From a checkpoint of a small transformer trained on Wikipedia: 11 layers, 4294 steps.
MLP neurons of a small language model. Each row is named by its layer, matrix (gate and up: input weights; down: output weights) and neuron, and shows model dimensions 64-159. Each number is 128 + 24 x the weight over its row's rms, rounded and kept within 0 to 255. A neuron's up and down rows have the sign that makes its largest values positive.
Before each neuron's rows, "fires after" lists the tokens most often just before its 100 highest values on Wikipedia text that the model never trained on; "fires before" lists the tokens most often just after its 100 highest values on Wikipedia text that the model never trained on.

fires after: " at", "on", "an", " pro", " e", "le"
fires before: "a", "ack", "in", "end", "ian", "ent"
L6.gate398 [109 131 145 130 142  90 180 104 119 112 132 103 144 171 125 135 109 128 112 106  99  86 137  96 124 118 112 114 145 106 155 136 108  98 135 134 153 116  68  86 102 127 125 134  80  95 117 148 186 101 152  95 152  86 160  93 104 145 149 149 106 136 141 186 154 130 161 119 114 146 145 145 173 124 135  79 139 122 128 139 107 103 150 127 126 120 137 146 113 121 135 168  86 144 109 135]
L6.up398 [103 131 125 130 137  86 162 160 117 137 160 132 152 152 102 124 110 145 132  98 134 133 121  98 109 132 147 127 128 110 100 123 161 108 143 118 135 180 103 105 135 116 111 147 104  72 137 165 152 120 134 124 151 110 140 128  94 124 157 118 104 109 135 126 152 131 178 133 128 138 151 143 148  78 141 125 129 120 143 146 140 146 115 133 110 137 115 126 142 140 139 117 107 156  99 143]
L6.down398 [ 99 132 127 138 116 106 127 150 166 107  86 117 146 100 103 109 119 116 131 143 165 146 163 156 125 143 161 189  97 135 117 116 121 159 116 131 155 166 132 148 134 102 110 124 123 170 115 111 126  95 122 143 139 147 101 139  92 190 129  94 108 140 120 108 155 130 126 159 103 129 139 124  77 144 208  88 128 100 114 132 145 121 141 117 135 114 134 165 115  87 118 125 129 128 121 117]

fires after: " |", "\n", "|---|---"
fires before: "|", "|---|---", " "
L4.gate96 [151 140  57 112 131 143 115 123 125 132  97 111 161 110 101 108 156 115 150 148 116 114 128  85 170 134 130 145 159 135 111 125  99 129 145 175 150 166 118 118 117 148 122 122 114 141 127 134 138  88 160 122 126 142 121 113 127 131 141 127 167  97 159 115 146 108 144 120 149 147 157 165 100 117 150 103 105 120  96 120 145  95 119 116 154 126 138 125  56 160 114 116 138 140 127 119]
L4.up96 [135 131 102  71  96 100  68 169 106 114 136 132 124 122 123 176 120 108 188 160 153 122 116  80 127  99 136 135 127 105 143 117 154  98 135 130 181 162 100 103 139 128 149 123 107  94  89 122 150 132 156 125 110 185 140 112  99 140 136 139 140 118 157 117 103 114 150 131 135 137 124 123 102 130 163  97  92 131 108 150 143 137 132 148 147  98 130 168 111 156 138 129 104 182 148 135]
L4.down96 [ 92 137 114 105 128 127 116 104 110 117 138  94 134 119 149 131 148 100 115 147 116 127 116  93 145  80 122 153 163 110 137 158 149 108 122 145 137 146 123 115 110 102 140 138 109  93  89 141  94 121  85 127  88 110 127 103 135 136 160 140 138  98  85 113 180 129  84 111 138 144 138 148  98 147 118 170  98 118  75 153 168 118 115 124 157 126 146 115 109 185 171 102 117 145 134 147]

fires after: " "
fires before: " |", "8", "1", "01", "5", "7"
L2.gate515 [103 124 119 116  85 147 115 106 112 118 145 171 104 158 110  95 151 131 141 131 141 138 131 187 126 113 139 158 154 112 152 120 126 107  96 151 143 147 144 126 114 151 121  79 139 105  81 132 119 122 167 140 123 109 136 127 153 114 128 160  76  91 142  87 123 110 131 120 167 174 108 151 178 143 113 131  92 119 112 136 162 122 146 163 149 114 104 144 125 110 124 139 156 119 169 134]
L2.up515 [101 126 131  79 129 142 130  99 149 149 160 143 113 111 110  83 153 143 149 125 124 140 133 120 169 131 185 137 151  87 145 114 147 116 108 151 149 123 185 166 159 154 123 106 132 133  98 120 146 135 152 167 131 149 137 140 142  96 117 168 114 104 149 104 137  94 142 140 127 157 114 126 175 121 123 128  82 145  77 148 136 100 123 123 124 124 132 149  99 131 163 126 111 108 156 140]
L2.down515 [128 108 118 107  75 155 131 131  89 108 103 141 131 150 114 153 112 123 127 128 124 167 121 172 134 161 104 176 127 134 178 139 145 152 159 109 162 140 114 136 152 101  89 170 140 110 121 164 120 138  96 115 131 127 140  89 160 145 112 139 122 131 128 132 113  86 136 159 138  66  89 127 147 122 106 149  70 110 109 134 156 173 105 116 136 120 127 109 106 130 126 119 125 167 121 118]

fires after: " ", ",", "–", " =", " was"
fires before: "8", "9", "5", "6", "7", "96"
L3.gate398 [153  75 158 164 109 159 131 115 126 112 161 117 149 128 137  94 154 132 123 139 120 109 137 159 130 171 131 111 118 127 161 188  99 143  89 160 134 135 111 120 148 129 146  98 127 134 147 166 119 134 125 122 179  93 119 118 150 128 105 144 117 104 128 141 150 138 164 106 131 102 111 116 126  84 169 114 165 121 112 151 163 106 160 164  90 127 142 103 142 128 113 130 175 148 105 131]
L3.up398 [147 152 136 151 139 124 119  74 160 136  87 115 148 162 151 145 147 119 152 137  83  96 168 114  91 147 113 119 127 121 120 152 113 153 138 159 154 112 145 186 139 117 130 143 153 154 156 145 156 177 180  84 102 123  83  91 154 112 131 137 106 138 131 125 124 137 133 135 110 165 110 145 164 114 106 107 145 124 122 140 134  84 148  87  98  76 141  89 110 159 115 136 137 164 177 133]
L3.down398 [148 136 134 123 118 148 149 120 161 116 173 120 136 193 148 121 142 114 165  98 130 102 139 173  72 163 112 131 115 132 153 126 124 155 162 135 132 118 160 127 164 102 117 132 129 110 127 139 129 143 125 112 112 126 136 102 158 173 124 105  92 120 116 130 119 101 127 137 126 124  79 142 132  84 124 105 153 117 153 156 117 143 146 142 107  73 158 102 125 147  96 126 166 180 129 145]

fires after: "|---|---", "\n", "e", "re"
fires before: "|---|---", "|", "|---", " "
L2.gate252 [168 140 120 105 127 145 169 123 115 109 118  86 131 104 138 118  77 124 115 119  78 117 108 136 145 115 179 119 118 147 116  99  98 129 126 113  89 128 158 115  81 127 131 137 123 134 151 109 138 103 111 137 129 189 129 109 178 140 122 185 125 128 140 125 166 122  81 119 122 109 140 149 151 114 120 133  89 129 101 102  86  77 161 117 115 101 114 121 163 149 143 155 139 138 107 159]
L2.up252 [142 115 102 146 129  90  71 113 115 149 127 117 142 170 116 152  72 126 138 106 124 113  75  95 113 139 143 108 125  93 109 128 114  99 146 125  93 105 136 123 140 100 143 115 139  91 134 115 167 130 135 151 104 167 163 153 101 107 159 126 114  82 144 132  96 118 101 127  89 138 123 145 144 141 100  57 138 133  98  88 136 108 147 121 126 141 118 164 172 106 120 164 124  96 144 122]
L2.down252 [149 113 140 119 133 160  81 174 115 147 124  75 175 143 106 153 119 119 127 134 130 138 136 111 114 122 165 122 141 119 142 154 138 132 127  82 116 148 160 145  95 111 157 125 153 113 111 134 148 148 176 123  87 142 108 114 149 111 167 107 172 131 150 126  98  92  78 164 114 150 149 154 154 136 119 142  77 123 109 128 113  78 149  83 124 132 103 120 135 101 117  96 110 108 165 159]

fires after: " a", " A", " o", "A", " the"
fires before: "s", "ear", "ro", "o", "os", "l"
L2.gate118 [119 181 144 129 166 151 140 146 142  94 122 111  91 121 182 163 127 157 139 140 153  78 152 138 157 137  98  75 108 123 117 132 128 141 154 127 144 147 104 143 139 161 139  74  72 158 106 178 108 130 128 145 119 112 117 140 117 116  96 125 123 146 162 136 139 149 137 139 117 136 126 119  97  83 146 135 102 143 133 121  86 125 102 109 124 107 105 132 148 115 124  75 153 137 114  72]
L2.up118 [ 95 130 143 139 144 118 135 143 161  96 132 139  85 133 166 122 134 147 155 131 126  59 171 155 157 106  94  69 135 155 134 135 120 113 159 108 159 153 135 142 163 127 194  94  99 160 108 133  72 143 129 129 112 124 131 122 114 116  82 137 116 139 159 108 108 154 157 148 179 139 178 108 118  94 126 107  99 129 132 141  98 147 104 111 112 131 107 143 177 106 112  87 118 145 127 110]
L2.down118 [147 104 154 136 158  84 136 187 165 119 104  93  84 106 108 160 121 134 154 152  91  68 156 116 169 111  83  81 130 172 122 168 130 119 144 106 163 160 140 127 143 110 119 139 156 144 108 132 139 105 138 128 138  98  98  98 150  81 125 104 115 134 119 118 159 138 106 166 102 112 138 105 115 137 129 111  96 125 143 131  82 149 126  99 134  92 124 165 159 145 143 114 129 111  99 134]

fires after: " C", " w", " W", " h"
fires before: "m", "en", "p", "an", "c", "mer"
L4.gate592 [109 156 154  93 124 158 174 137 106 138 116 160 140 146 112  70 126 156  87 160  93 143 151 119 141 142 117 100 128 141 159 149 133 140 129 137 105 125  70 121 125 131 121  90 152 158 128 100 146 122 158 136 139 146 162 135 142 105 131 137 126 111 105 128 117 117 161 145  78  75  86 122 159  65 123  83 163 123 150 152 135 133 122 114  94 143 135 106 156 152 105 138 136 122 105 120]
L4.up592 [111 159 144  96 124 178 164 151 114 155 151 124 155 140  80  76 138 124 113 178  82 136 130 118 145 134 109 103 135 150 139 145 148 134  94 143 101  93  76 151 138 128 135 118 141 130 135 116 153 125 119 105 136 136 160 115 141  85 157 123 143 118 111 143 125 131 162 129  84  71  97 111 139  64  92 102 133 106 131 173 153 122  96 104  82 129 131 146 125 166 123 128 153 123 101 110]
L4.down592 [168 147 130 157 135 151  78 131 110 161 101 112 120 105  92 115 139  86 136 116 126 114 144  88 124 136 135 192  84 114 138 174 127 170 106 140 107 100 152 160 138 170 168 151 125 129 168 113 125 146  82 103 123 129  78 106 116 152 137 118 138 111 123 106 118 124 124 132 158  73 139 108  95  96 123 104 124 116  89 142 102 128  83 102 118 142  97 139 139 182 136  90 109 157 131 128]

fires after: " se", " o", "x", "e", "ew", "s"
fires before: "on", "o", "us", "ur", "u", "p"
L6.gate261 [135 150 119 114 147 131 124 147 137 131  89 134 138 162 125 150 127 125 132 117 114 138  87  97 161 158 147 167 124 115 117 129 159  91 158  83 188 113 162 130 141 134 180 132 171 137  93 119 134 124 135 123 138 131 123 120 129 154 139 140 131 115 126 118 110 107 121 155 111 133 121 130 165 108 129 156 110 115 134 128 145 158 131 159 102 139 131 100 166 115 119  82 126 142 160  74]
L6.up261 [123 132 120 129 154 111 133 121 121 123 121  70 112 127 141 138 134 142 102 142 100 154 182 124 152  68 127 155 136  95 125  83 131  63 118 121 117 126 149 104 110 129 125 150 145 122 114 112 166 125 150 133  98 145  65 117 138 109 122 174 137 130 115 136 111 170 131 157 150 176 125 151 140 157  83 154 117 135 109 151  82 143 133 118 138 168  98 127 123 103 132 124 123 135 121 130]
L6.down261 [129 126 147 142 126 132 117 134 147 138 152  88 112 105 117 107 121 113 144 141 117 147 142  99  86 119 112 117 139 127 114 114 160 105 124 146 138 139 101 166 139  98 161 149 145 137 141 111 160 153 194 140 127 136 178 165 122 128 149 141 153 154 106 113 125 147 143  85 122 123 110 100 124 143 133 148 169 143 128 149 110 169 145 124 105 142 101 162 131 105 148 116  80 102 184 143]

fires after: "e", "as", "z", " be", " and", "g"
fires before: "an", "le", "et", " on", "h", "r"
L6.gate242 [144 140 129 145 129 128 105 122  99 137 138 166 133 128 125 137  98 125 130 114 113 134 161 115 143 162 140 139 161 131 121 153 120 142 112  75 119 111 141 141 148 159 162 160 114 115 139 115 102 136 120 153 138 121 114 137  93 172 142 140 159 146 134 131 125  95  77 141 175  97  85 155 177 137 173 120 112  75 166  95  98  87 141 188 112 167 120 123 105 135 128 113 142 141 126 145]
L6.up242 [155 162 122 125 180 113 147 117 150 149 135 137 134 123 137 112 130 111 149 115 109 107 159 119 141 156 130 108 135 139 154  98 118 113 110 144 140  94 111 136 130 129 145  85 151 161 140 109  96 142 128 157 109 140 138 135 155 140 134 138 106 164 148  90 122 110 119 111 138 103  90 152 194 147 130 110 110 146 154 142 116 130 121 102 135 162 127 107 132 115  99 100 145 171 128 132]
L6.down242 [152 134 178 136 140 136 101 118 124 126 143 145 174  84 131  97 151 133 101 158 141 138 159 132 150 125 140 113 122 166 130 117 126 116 126  77 106 131 154 131 116 157 141 115 103 123 139 131 143 115 164 144  91 123 152 164 127 104 170 152 159  54 118 186 102 118 137 127 135 133 141 146 131 121 168 130 109 153 133 108 111  99 144  96 165 107 127 153 126  82 107 100 148 118 118 138]

fires after: "in", "ing", "at", "et", "ot", "en"
fires before: "ing", "ed", "am", "ol", "or", "es"
L6.gate393 [124 128 138 123  98 169 138 145 119  94 112 132 155 141 156 127  99 124 114 130 140 153  98 139 125 176 103 116 128 154 158 124 149 114 127 172 187 143  94 172 111 149 130 114 116 114 145  97 162 122 101 146 162 100 166 115 112 133 157 116 123 105  77 113 159 132 123 137 124 130 129  82 150 104  94 148 126 126 110 158 181 147 118 119 129 111 110 130 170 126 134 124 146  89 114 140]
L6.up393 [122 119 163 138 141 170 168 127 165 149  85 136 123  94 111  94 149 131 131 119 142 143 139 146 137 146 120 128 112 149 169 127 130 179  68 142 130 149 117 138 108 103 127 124 148 145  69 140 145 137  97 143 138 105 160 104 130 171 132 113  92 161 126 113 110 155 112 146 106 125 143 107 104 125  82 140 119  97  96 176 137 105 134 149 107  85 144 166 142 147 137  98 145 135 122 138]
L6.down393 [131 119 102 121 108 156 148 134 134 119 160 106 139 134 114  68 128  59 119 139 147 138 101 134 103 132 131  80 103 153 120 141 150 156 180  81 139 113 148 179 177  93 119 139 105 105 171 108 142 117 110 150 138 149 134 122 142 122 149 126 145  88  99  66  93 119 143 152 105 155 115 157 119 137 141 150  96 110 116 137 155 123 149 155 139 133 106 122 163 122  51 143  91 110 124 131]

fires after: "e", "s", "c", "ro", "us"
fires before: "ing", "s", "ed", "p", "r", "ion"
L6.gate611 [126 142 134 132 154 142  96 115 153  83 136 140 146  77 110 146 119 125 120 105 129 136  99  96 169 165 117 170 120 127 118 119 120 138 109  86 170 151  85 155 123 186 147 138 125 137 127 138 110 155 139 126  91 121 100 140 160 137 115 192 105 132 145 141 124 101 128 138 127 133 120 109 136 144 117 126 119 106 135 158 115 104 128 113 129 114 139 157 116 139 128 137 105 161  94 113]
L6.up611 [ 96 135 150 189 105 162 139 144 129 106 106 165  94 115 118 138 161 132 109 152 125 122 153 105 109 112 149 103 142 117 117  89 119 154 129 100 110 125 181 134 117 135 126 105  92 129 125  85 122 128 148 113  99 118 113 108  98 143 133 130  81 156 130 145 101  88 126 103  84 140 142 146 160 150 116  97 148 131 125 158 109 124 148 115  71 159 147 139 161  95  99 132 136 149 143 157]
L6.down611 [186 142 118 114 109 131 120 145 125 159 139 172 176 145  86 133 130  78 107 108  99 113 147 133 140  97 121 159 159 122 102 136 160 128  97  92 133 134 119 117 158 136 106 181 109 102 144 118 193 123 132 127 122 162  89 147 114 152 144 154 115 136 124 123 129 151  81 141 116 140 163 134  88 141 186 128 122  93 182 167 120 138 142 132 166 129  92 126 114 134 133 117 117 198 163 143]

fires after: " ad", " a", "er", "up", "and", "ri"
fires before: "in", "ed", "ition", "ong", "it", "ack"
L6.gate91 [102 104  94  88 124 113 123 132  66 132 111 118 111 108 138 116  77 117 165 107 137  84 156  85 142  98 134 114 129 138 126  89 127 133 139 139  86 113 165 110 155 137 108 100 120 109 161 173 111 140 129 167 128 116 113 105 145 142 113 147 170 126 144  81 148 103 134 150 102 144  85 104 119 133 132  98 162 138  97 129 103  87 135 101 145  95 144 133 130 113 105 141 103 155 169 115]
L6.up91 [145 124  89 125 120 116 162 149  63 125 137  86 140  99 145 175 111 151 185  96 136 106 125 123 143 128 114 140 122 165 121  98 136 120 133 103 100 140 150  94 151 158  99 170 119 119 132 136 150 140 120 140  97 160 169 117  82  99 147 116 134 142 116 152 100 140 136 117 102 110 132 152 145 135 108 172 165 140  55 146  93 146 123 137 119 104  98 160 109 151 168 122 138 125 142 167]
L6.down91 [118 112 130 116 119 131 123 115 143  92 104 140 155 154 144 181 147 151 184 133 132 123  78 112 133 106  89  99  82 103 142 122 142 118  99 128 149 154 135 108 155 117 167 130 119 110 135 134 158 122 116 137 110 127 113 128 137  95 119  98 128 110 125 114  94 115  77 127  98 117 140 187 114  93 160 131 100 138 122 149 137 151  92 129 136 121 147 133 146 136  91 115 118  99 135 110]

fires after: " ", " as", "N", "e"
fires before: "u", "ic", " of", " |", "ue"
L2.gate226 [189 101 152 115 154 115 112 116 133 118 128 131 141 120 141 135  94 147 131 158 133 121 145  89 115  99 128 133 178  96 115 106 133 138 131  89 106 110 119  91 103 125 123 100  70 122 152 120 117 149 107 125 157 135 117  93 144 150 150 206 169 117 130 155 109 104 140 119 133 155 155  83 169 121 132 122 109 118 118 148 169 152  72 132 116 107 146 112 106 145 148 152 141 126 103 127]
L2.up226 [163 115 107 124 157 142 114 101 170 158 170 149 142 125 172 103 111 146 143 116 124 142 117 155  62 143 125 146 122  88 108 148 148 121 127 105 135  62 108 147 179  74 123 119 145 130  82 180 101 158 146 123 144  85 146 115  96 100 118  98 141 153 107 154 121 112 147 140 172 127 133 131 111 130 156 144 163 137 157 146 161  95 122 107 126 110 116 129 165  93 167  88  97 102 175 152]
L2.down226 [ 98 106 114 129 163 135  58  73 185 200 150 146 159 106 140 101 128  94 110 161 117 112  91 141  91 127 108 140 116 133 129 151 176 122 131  88 138 122 131 147 149 113 122 141 159 175 111 168  91 109 122 147 126 138 116 113 136 118 103 110 194 134 106 154  58 115  85 166 119 175 135 114 137 133 134 155 160 138 109 170 107  92 100 118 116 135 149  78 139 123 167 109 103 107 144 125]

fires after: "d", "ed", "r", "em"
fires before: "k", "ation", "ed", "r", " (", "c"
L3.gate129 [178 134 118 130 109 126 173 142 121 140  84 113 112 124 116 144 100 144 161 120 109 127 135 108 109  89 142 121 177  91 150 147 157 117 134 156 122 160 119 123 150 110 136 117 132 135 130 118 160 122 145 135 130 131 127 123 104  50 105 154 141 120 136 155 150 127 151 151  86  94  98  89 120 141 163 107 111 129 166 126 124 103 134  70 155 132 123 127 133 129 123 135 171 108 132 154]
L3.up129 [158 123 145 104 142 139 140 147 165 160 156 135  95 112 139 163 117 153 115 161 102 127 146 132 131 116 107 129 159 116 157 116  95 136 140 154 162 164 138 119 177 120  98 117 121  92 153 109 163 141 100 147 104 109 155  81 117 142 111 156 100 173 184 143 158 131 114 151 127 144 109 106  77 121 146 124 138  90 178 103 165 122 137  98 162 155 138 153 148 118 127  99 124 120 132 146]
L3.down129 [135 183 107 142 108 142 163 105 118 126 140  77  96 148  87 128 155  69 134 122 143 147 137 102 110  94  99 116 104 120 124 120 140 117 122 156 129 167 161 109 111 113 106 121 137  78 155 144 124 132 106  94 102 117 145  90 127 138 127 143 109 140 146 164 187 123 156 131 120  87 120 110 140 136 124 132 133  95 192 127 165  81  88 114 171 101 125 122 157 103 101 174 157 166 162 129]

fires after: " at", " to", "our", ",", " and"
fires before: "ack", "al", "end", "r", "in", "em"
L4.gate590 [133 135  96 126 108 136 150 141 107 164 119 128 108 158 150 131 118 124 113 171 131 162 167 134 140 120 159  97 130 128 146 133 157 135 147 122 154 135  99  74 129 150 132 122 123 125  97 149 126 103 130 125  95 102  56 145 112 170 128 133 132 131 131 145 178 135 142 188 125 160 118 117 110  98  94 118 138 135 132 136 150 127 151  92 191 110 103 150 155 155 109 172 100 152 133 155]
L4.up590 [140 108 111 153 105 110  97 140 109 142 127 133 101 164 119 153 118  78 148 153 130 150 155 117 118 127 158 137 107 131 143 115 145 108 135 130 192 106  99 140 108 113 126  93 130 148 100 159  91 112  97 131  95 105  58 139 116 176 109 134 126 133 137 135 183 129 176 164 161 190 149 127 115 103  96 114 132 150 135 148 165 148 157  87 134 123 118 151 139 137 127 135 127 157 131 186]
L4.down590 [167 129 143 124 133 152 125 110 123 118 104 136 115 120 142 143 113 140 129 107 163 138 151  81 131 140 133 119 121 154 206 182 131 123 118 127 141 144  57 152 149  79 119 133 133 130 115 139 120 146 136 138 101  91 149 132 116 164 137 116 125 178  98 128 126 115 135 117 142 126 164 111 120 134 149 114  90 113 118 146  94 101  77 133  82 125 142 108 131  87 151 103 142 114 132 126]

fires after: " ", " Le", "e", "{", " te", "N"
fires before: "ue", "u", " |", "}", "as", "t"
L4.gate449 [105 127 107 102 123  98 126 140 133 138 156  95 145 129 125 156 136 122 152 123 143 116 135 133 141 109 121 133 153  88 130 100 140 103 114  79 109 119 114 117 115 117 111 172 107 149 126 186 132 101 111 150  98 137 148 114 109 128 168  92 181 137 144 187 145 129 129 126 173 149 144 101 124 130 105 131 137 132 110 118 171 110 142 127 135  96 151 153  85 107 146 137 116 120 133 152]
L4.up449 [114 137 110  91 142 139 133 118 117 137 138  90 139 141 132 176 139 123 146 173 131 122 133 116 128 150 127 157 111 100  98 128 176  75 158  69 130 104 133 123 136 132 109 141 124 131 145 156 153 115  66 133 119 136 166 149 112 140 159  79 136 151 152 184 135 107 111 155 174 171 127 118  99 141 115 109 143 120 147 131 131 114 122 117  87 104 142 154  77 140 163 175  93  92 151 170]
L4.down449 [144 131 120 159 139 123 135 118 120 142 133 110 148 101 146 135  66  96  89 175 118 149 104 122 141 155 100 134 129 102 126 133 175 142 129 126 146 127 137 150 107 118 139 192 161 166 110 159 136 146 147 151 148 130  99  96 134 155 115 139 127 155 111 115 139  63 130 117 159 182 159 155 125 127 128 144 123  93 132 117 125  95  92 136  90 143 144  86 113 142 149 122 115 123  87 131]

fires after: "ro", "le", "i", "he", " pro", " E"
fires before: "s", "le", "ed", "r", "n", "e"
L6.gate188 [147 110 166 116 128 118 105 118 137 111 147 110 132 132 129 144 132 149 181 106  98 111 107 110 150 110 144 159 108 141 106 108 157  88  82 145 127 137 162 133 117 140 120 123  89  84 145 127 143 173 119 131 141 143 123 128 143 110 141 126  90 120 131 103 171 113 147 152 143 144 127 156  80 130 141 133 190  75 155 150 109 109 148 102 155 179 155 109 104 150 138 132 116 118 149 121]
L6.up188 [101 170 131 178 157 123 111 153 122 117 156 137 102 108 142 115  98  90 107 150 150 159 101  85 127 116 124 145 119 105  77 104 188 136 124 107 152 132 141 105 119 175 149 146 140 115 120 122 122 132 127  90 112 137 156 144 100 107 124 140 115 159 126 173 134 126 116 140 134 131 114 159  91 121 159 149 145 129  97  83 103  70 135 135 121 146 156 103 170 111 140 145 128 133 123 135]
L6.down188 [146 124 140 118 150 134 159 113 130 105 141 153 138 139 146 106 129 123 176 124 150 132 148 123 128 104 122 132 101 127  74 125 128 134 158 153 133 113 107  95 120 107 160 161  88 125 117 195 124  96 162 169 134 107 120 160  90 118 148 112 124 121 162 136  83 117 127 150 104 109  98 116 108 112 107 124 113 130 148 147 110 108 100 121  99 147 165 140  81 149 137 161 134  94 109 155]

fires after: " C", " W", " w", " S", " s"
fires before: "m", "p", "en", "et", "an"
L4.gate565 [145 149 133  94 127  58 113 145 104 106 133 170 140 106 150 111 144 178 122 134 101 143 103  71 149 101 134 135 120  97 165 108 128 103 152 102 111 104 123 132 130 104 119 146  88 128 142 108 154 151 192 119 133 149 168 130 123 112 105 133 111 108 133 112 132 103 148 117  69 136 110 123  96  79 114 150 133 156 168 143 120 103 130 106 120 153 140  96 166 163 156 122 152  87 107 125]
L4.up565 [128 127 143 121 151  61  93 138 108 133 127 140 167  93 128  81 163 148 123 144 107 126 105  79 151  95  95 142 117 120 163 128  95 151 125 119 123 107 140 150 131  75 107 138 106  86 146 129 182 133 142 127 111 148 148 120 117 145 153 149 109 125 171 124 156 119 136 112 111 113 137 104  80  75 134 143  97 126 148 147 118 121 118 105 149 140 152  71 127 156 134 123 144 116 157 113]
L4.down565 [106 112 124 183 137 152  84 137 112 144  63 108 130 104  88  87 143 163 158 157  98 148 143 125  93  91 125 168 143 106 187 119 133 127 116 102 129 123 128 104 192 155 122 149 113 166 135 109 126 119 120 111 150 161 150 129 110 142 117 152 138 137  99 122 173 105 103 112 129 110 114 101  84 130 126 112  85  95 136 150 102 131 141 114 148 109 158 115 111 181 139 106 131 135 131 121]

fires after: " ", "8", "4", "5", "6", "7"
fires before: " |", ".", "4", "'", "6", "5"
L2.gate537 [177 111 174 129 117 117 150 149 159 140 128 174 134 132 125 126 199 119 138 145 118 102 124 108 170 119 100 152 138 105  85 155 121 119 132 116 100 155 183 143  90 138 126 142 128 156 133 103 192 149 112 139 135 157 152 172 129 151 167 137  97 107 130  98 134 136 134 102 123 142 190  93  99  96 112 112 127 137 112 137 118 142 122 116 108 152 139 160 127 133 131  82 160 143 152 127]
L2.up537 [156 117 174 141 148 119 127 101 174 167 135 156 127 153 105 138 192 135 178 141 106 106 103 125 165 144 135  79 142 129 117 179 124 165 119 144 124 107 136 152 117 150 140 107 149 105  93 172 145 147 137 135 111 151 134 163 124 121 149 135  84 103 156 129 119 138 134 102 120 153 180 100 124 107 112  91 136 121 109 155 139 127 117 142 160 155  99 151 158 164 126 102 148 124 137 145]
L2.down537 [ 84 142  89 136 120 124 172 127 123 117 140 118 180  97  91 108 142 113 123 129  99 130 106 157 130 140 139 129 143 159 118 161 150 161 136 145  80  41 147  93 154 164 119 140 155 127 155 115  96 110  88 122 135 105 176 188 104 141 132 141 105 164 141 144 142 147  87  99 109 141 136 140 100 115 127 144 142 106 119 129 156 119 131 122 124 141 107 156 102 132 202 117 147  94 170 162]

fires after: "2", " v"
fires before: "3", "4", "2", "0", "1", "5"
L3.gate465 [166 106 114  88 158 152 127 104  86 119 136 133  73 127 141 101  95 116 112 134 143 163 133 134 127 149 142 120  75  95 121  96 110 116  83 125 157 101 146 115  86 108 170 127 102 123 105 136 113 141 150 130  80 183 126 148 140 120  93 169 152 145 115 141 137 132 146 124 142 150 114 134 127 125 159 129 104 179  94 138 140 128 162 116 112 153 138 111  99 156 142 111 165 118 147 180]
L3.up465 [134 133 141 168 108 137 134 122 130 148 121 115 139 104 134 121 120 148  88 115 119 145 104 151 119 106 119 140 108 160 100 167  92  74 125 183 123 107 124 158 152 158 150 105 104 151 130 120 160 133 210 121 179  94 102 108 138  96 148 130 109 118 103 149 134 118 124  82 139 125 137 134 161 113  85 137 153 102 113 126 114 130 159 103 111 128  73 106 133  98 124 168 108 108 135 102]
L3.down465 [118 143  93 143  87 101 105 100 144 161  92 111 139 105 120 131 101 157 130 105 114 168 122 106 149 154 130 143 137 117 138 180  99 120 158 153 110  94 156 131 164  84 131 134 116  95 108 125 133 143 142 187 133  92 122 141 123 150 155 142 145 149 140 140 151 109 104 110 137 131 125 126 133 125 121 183 121 138 191 109 165 120 137 109 125 141 107 150 101 104 147 119 189 122 168 108]

fires after: " a", " d", "et", " b", " o"
fires before: "ear", "o", "s", "ro", "l", "ed"
L4.gate402 [160 105 131 133 104 140 107 133 180  77 146 104 115 171 133 149 104 163 107 113 148 115 116 147 116 152 130 129 157 109  93 146  92 114 135 144 148 128 143 127 150 113 132 141 139 136 166 132 110 153 149 113 109 166 179 152 146 101 122 109 155 103 147 122 152 155 122 139 117 126 126 134 129 101 114 153 112 134 114 139 123 140 110 116 110 107  94 186 131 159 144 163 137 135  96 126]
L4.up402 [137 129 140 149 108 132 102 129 163 103 165  93 122 164 117 161 118 163  95 149 143 119 149 127  94 147 126 129 145 127 103 165 150 116 122 106 126 142 116 143 101 149 146 178 114 131 139 128 123 179 154  97 113 123 157 175 135  75 102  87 118 129 164  95 161 155 123 123 120 127 134 164 137 116  81 132 130 126 122 136 110 181 140  96 110 135 132 167 127 122 130 125 120 154  81 150]
L4.down402 [105 125 164 146  96 115 133 128 124 158 130 110 123 111 127 140 136 146  97 111 109 118 152 133 101 137 148 121 157 118 118 188 164 134  85 138 140 114 147 107 108 116 199 179 156 121 121 163 126 142 134 140 134 111 128 146 145 136 137 108 113 120 134 118 121 135 151 130 102 124 125 129 144 155 137 124 137 101  98 112 103 105 122 114 185 124 127 140 133 118 128 108 108 144 134 144]